Part of a small language model's weights: 10 layers, width 448.
MLP neurons of a small language model. Each row is named by its layer, matrix (down: output weights) and neuron, and shows model dimensions 16-143. Each number is 128 + 24 x the weight over its row's rms, rounded and kept within 0 to 255. Numbers have three digits each. A neuron's up and down rows have the sign that makes its largest values positive.
A block is one neuron, or neurons of one layer that tend to fire together. Before each block is what it responds to, as a language model described it from the Wikipedia text at the highest values.

Description: Main verbs, often their final word piece, that are about to take a direct object in narrative or biography, e.g. sough-t, made, fil-ed, won.
L7.down213:121162107097116160175146079124111122106095141109093146154116155121101107101115118087151101094147158079130127144135134132103134125161123081166117085136146114097142163153173128118129145103090159118103129152126123158131137100134097079114196102133134109137125124120086131140128154120134119159129159112127107149097156135114112155112130139127121163172116101172160102123142142150111148129143
L7.down507:126143163127132129161140143132090149150160176121110134147133110157141114132157119122162129106084177169154127139143143107160102168093123121121143121147135127151115114149135153116136140129144099111146135119120139155112143072120131166138138106117154117153065126120143079149148100140086146138153106102102134164152146146157142146118123082131139119139134130104138124140139115114125190100161
L7.down583:151142135118158154126114107116096173139094141138108058197118127077122110138111124103138132078081141123159085125174129144124125117140134071133158102144127140080146110165116115164091159081121109147143116154125170121172159195122123114117134113169132123137077156113103148138106157150137115133131081133123153082123099124077142077145120124096125112123153140108156132127129167158116138160121
L7.down619:130077157132149122170132139141164116101139115142075131114126121113117100119145142140147105162168149091136153169108151127121132100123117122110100142114111112143128109124128133161171173098120135124101084144150136109148094079147103116154150156176113150157144158118146122132127151110119138093121121141173112090142095125137154163132102151119180116164146169160155137159181129114103155109134
L7.down637:128123138115108145150119119112105156130156100111124170113098127081102138121088125139127079121093146079137117168132113106142112120124177148127135145145127115133141150098135133165169134146142111119115137137131138100107129116180177123160129156092195122155108180136139137121121113133161162152112110133138125147106171158130124179144122149119101155115114127125107174129117166139153131135150
L7.down859:111120151075123162143112152161128137108141128132155098149097131099132088145135149154147096129126130141113131132124146107106098157117119113139145139089136139131127130126150125130129125110095147143180117109162081156108132113157128121127190114120114130121106151105068134080143147124124135112136096133131112094124128113153120127096111121104128116119107139137119107101113128146159124167163
L7.down925:130146105149164132102126120133091123158087150152110108122155125155146121090112159118071165077131121137123118100120120146176158165162151162150117127176141099161090156087075137134128149149097142141101146117114110139134148139111108143064102123142081174122178140124102126089139089144146120120110136155137145123165080128114132166157125131125115138151184141124117133161076143138133136115108
L7.down969:106116152185159173159134118164128123127146163138089120133148113166109167143131171117142153111113176125100137151106128121092064100161117120156099109146141108097112120103122110096117110114162124132146111143124131123161117153112136104134151120120125085131081116187112097108117141110095138129102123162115097137107130136135094161150085100141109154149102140112159116140127171114132166149155

Description: Last digit or final word piece of a number, often in table cells or before a comma or percent sign: 16-2, fifte-en, ele-ven.
L3.down379:144129124115092084131077156095132107135149140126119139143106096103131144141175133128119110139159079110101108157162152158143090158128156145146127075135120163135195112112101099125118134128158162098103147094139114106136130130115140138144125099142099141118075092145101140130133131161117143100108132122143163141137127111098175217134120187118142117119126156135124137150125096130076121111111
L3.down429:166079096096161126103126124122077147140150149123131128127122139139126115163126104125114083165124139134123189088112113129124121110143147156094101145148133133115135119129157120092160119157134122119108132110113134108161131125149096160097128127135096123116142122149112100112087159134149111149104148135138137103140108128110153138140121153120136068139172173176133140148171102151147129136113
L3.down611:104127137100122110117111096150142124087111118140178132141123128145158123093171141146091137144115150126132099195143124107180130160083162143094130123088129128147117118123142133153151169075109171141118127112149090122151136121157125157161157167122146150086076182116110132106155140128120152119070110131153108144132123133077161142095157137143188125139139122165174137130138115150111107142129
L3.down740:097114069130143126104113106146114090110109128148177136145125145117129087139122154158097089159097092137154127122105116141159134116137092137124140120092152153132109090086172136144131079130152148149102095171086160150179102167057134131123195145097129147132144122154158139106174140089116106127138146119169134140110157125129081088093121118130179172145127131046119113107147117127144139165127
L3.down1134:155121106127094134120144140177139102109147119135138139124102132113137120115155103066113147122129083103125148140105119130102150118096107167118128102152059130138093131109144115106147167135131123147155122078124120093123136142107137093117153162117110135144119135099162102128151105149156146130115098160119154115096122158140120132146125079135135121123109146148142161149124105128167137116177
L3.down1159:137155168086153122120111145110124132125171138153134144118146125093132136144099118168145132159112118116145158142153125107139167104150127122138139144099063159131123189109142124132137146090107124072106108105163107119136122097127114126086121099122101124106139174157147132156092088121149136147118152127150185125115196132140113148125105153150137168100135108119090138154124180058099098131135
L3.down1164:159092090113104132154139131145145140157120138113108133113103126115125090095126087098090127122098124113147083166156125127090113141134157154091126127132098119140081139147122084094169114100113155109157132125135147121135194162166118171107146120118110123112084136140128109119124144145120120156135103127125137126095135093100129116132097160130131106151106123126095105109132095122112144159122
L3.down1215:140101102151175148113120136123167137134122159078135129132150133111136117106159101124109156120162115140101115110136104126113121125165118127146092121180145153123140164148185182101127154143117128181089102112107147112108116174130143130100096121143120137156102165155116092152172131099140115146157134137122150116143088108148150144109125143104116142134159095150130123174139125171132114159117

Description: Final word-piece that completes a verb or adverb in narrative biography or history, such as -ed in launched, -ent in subsequently, -t in bought; also up, -ated in table cells.
L3.down157:117164146099157117127144111100096159087128153105100103129129086142108143132121212148110079127138145110115153154159122137139078098100110108143130146079148120159140144147114097136113158131151123102101131122123092128125177144095141166130145145143151128170123113148144111117118137110100163101113102110151132122109115120119108129170121086121143146136148125154142146112137136167132102125150
L3.down202:120154153124158124122157129152114147130121121143108175144112098146135140137084169165151136139136106105126146185161110096122106125116160145072109130133148151107142093120102105125151152067098136160112145116120164168160129127126128131141134127075145163123160119115158074124138179112158098155117089122150114146104120159095147142085154128078145149181130155120112146131122146143140156133137
L3.down402:095117125159120131098140122089108145144118076113116138119098132135147155100143112104126150155098153065141139125128135170129123140120176101135132094143145167134112101113109091120126152124149158119111120099077159137112146104104132132139125108110133087127129137098121077103119130158099122132116157122133101125133067150153151156112138113122120130110079118154155119120093089096135112129147
L3.down418:081111113101140141172094151120083135099134115113118096133110118135125130181105144095104129080110156129108157150101166148068097068106129111134149139105092117140123125127071096138113137111167133166128122111114077126109144117176133133125104140122121129127128166161129124158121122156102095112141153144132141140116157102134094112136113102126121128164139131134153119127094123117145140163137
L3.down478:141101128172184155125121136134100102141113142114145173122120076158138154121115185132112156140137149105127143140107180097139127132163150122127114076145092123134142154141121119165157128177127127099162149130117148099158162112150113127180124135119150136118153136143140120132154162151155123088175140092130136090104130162109105162131129122145113128121156163148148119147129099113135141131097
L3.down660:120107123133136083136157119135106081158115158154110095140154073131130144149119169086189076155073106114119142159128117160137146123105182177102125154114102103173114074155114113082179103157144073122153101185136109142114137160133105092127125154146164097154157111149129127080137137087144139128139114107112133159129162117124123156118148119146140136160139133113124126102116121129133116156115
L3.down728:132100108123141103147118067143153121095097134108149134115125097123138135138144167127053149122118117117088120126109132116116131124102161124167073120093144107146147127163188139198069186130142179124119127100136136160110131095172135168138139132137104130141136095123136119079194146131106128095165123146166107154126175135146143142130130145210150129164113148138055079124122140108127140163130
L3.down899:101119096081154092139107126138107090130099138149134154130095106107105126131071133162133118155140142133113142171126108122146142127125144139165144113125148106120150129132126120141157192160170108146105151163110082134103073126146127101128117142169095122156118133158137157093157166111135136089073126133180048122156122139144132157135069104142119142112118183117131155165123107128154100129129

Description: Numerals giving counts or figures (15,000, 83.6, 87 employees, three survivors) in statistics, plus words opening a modifier of a preceding noun (that, who, certain).
L6.down254:106125143185139140116124121110133103089179100139120112108141132126131117181154109120054123144162138097097126171144087134151117150110141135100132111125106155102080122099068106096132085122170107115117141123140076111109103116122147120107094157133113160132114106108085137113133118104135124108126146108150148072119123110106098142111130123120132124119123096109118109106114131126109122117115

Description: Past-tense or passive verb endings describing an event that happened, usually followed by a time, place or agent phrase: di-ed, was held, was released, founded.
L6.down612:138129152139106107149148150104139122123139170154091130081125119117112146151101196151099131155144136122098115129136096169170141126093122165070118139094148116140111122157081132093140134179116125135128115127152141139128141118109144153147109168171146091116124116158096109129143126117138109136125133156149153128099158108104128157113108136134113122133121118149124136121158117111105125148053

Description: Digit chunks inside numbers giving measurements, statistics or table values, usually before a decimal point, unit or table pipe, such as 53 mm, 235 lb, 83.6; also a stray word-initial "e" in electoral, earnings.
L7.down153:120162098104082092114151169131146115134116151113081093131138146107107122149171091152113126155114082109116146134139156133130124127156142103118092100149124120139130146095147123168116121119099134135096145142130087107130133106104111141088111132154095178110070121108147131127114116136118115130160102089149133124152141122163132192171105090101134125131107102141133136136124125118137121120089
L7.down342:154102127165129107167143120106129136135113134120148179104117114151137107104146155141143158138126163106114093124138115096162176116116173113146091118098128148142113107159134109125130123165119131144129124119115134105140137148070118159161132114102140130183142077113091143164113122166168110131162135108127102154087116118124162153117138157158134151125152115115140113034115119117148157121077
L7.down397:152098100139142139114147110175120082111173108126118133126164150121165157156122132143124140132148067146184159119109078096104171140174148142121107131180144152099114112105167157128128109080148124129110131135110202128152166133158135126107122111093137121119164172108123073121080140111151122141138126121158100099118111122122105172144137119201150101163132145156142132117114150107109104155147
L7.down425:120105073134123146105150127136117088117135089091101153134134142151099139180160107116129103110171103136123147115125100127137118098154154117141130115155143136165123135126130124104157128100149126133044130117109124105124134158094128107143124145168144123114133127095120137121121145138105181095137136164105154134112152136127138141107119157143145106134085149103140152098121178135152129117130
L7.down465:123127138117119132117091132129126120114103131125132133120155133126145131164109149156152171170138127066164121127126122142161137095133101120148144099140157170085130117121156129142158131124101142118138104119121108146121162151123151125132166119114109155113150144136103095127163145132137069119150129103099122128132107136138150137147149130106113126110079102103122141118138079116121116132141
L7.down531:131120101150149093114155099111131138100125147072108142095142146130108177127105126101114091138126047088133159138142083144089122156136137119152146132144097099118129116145107131087138124119185163101132111165089156122103111145125123162117111098166137110128147114130122155151097130145120129155139127155130078102120134108080094120094138144119062100153153095088125106155160124109144120156149
L7.down680:126089109138106148128144125118145134126110123131151147133118109086116115147093108131111124131157116126147125105137124140145167148096133126127108140101127149094146111121118121179141107052116107120099123166123123132156073136102097136098133141152150148131103162153147084133145130114165133129139089125096148088124148129119107129082166120170065116145154146130171124090122118134137125143114
L7.down798:126077137135089120110118105140111116113162138161108142135149125129104092099131121154098154117105108130190127140103163144139134119148147120114137152119107115134128123128163147152145102130127154146090125114094122107110149128221108165105112186171152129083095148141115125087143149155165154126171071141138176117104135116067164138142147100128145153120131150118095135084151122138142119153103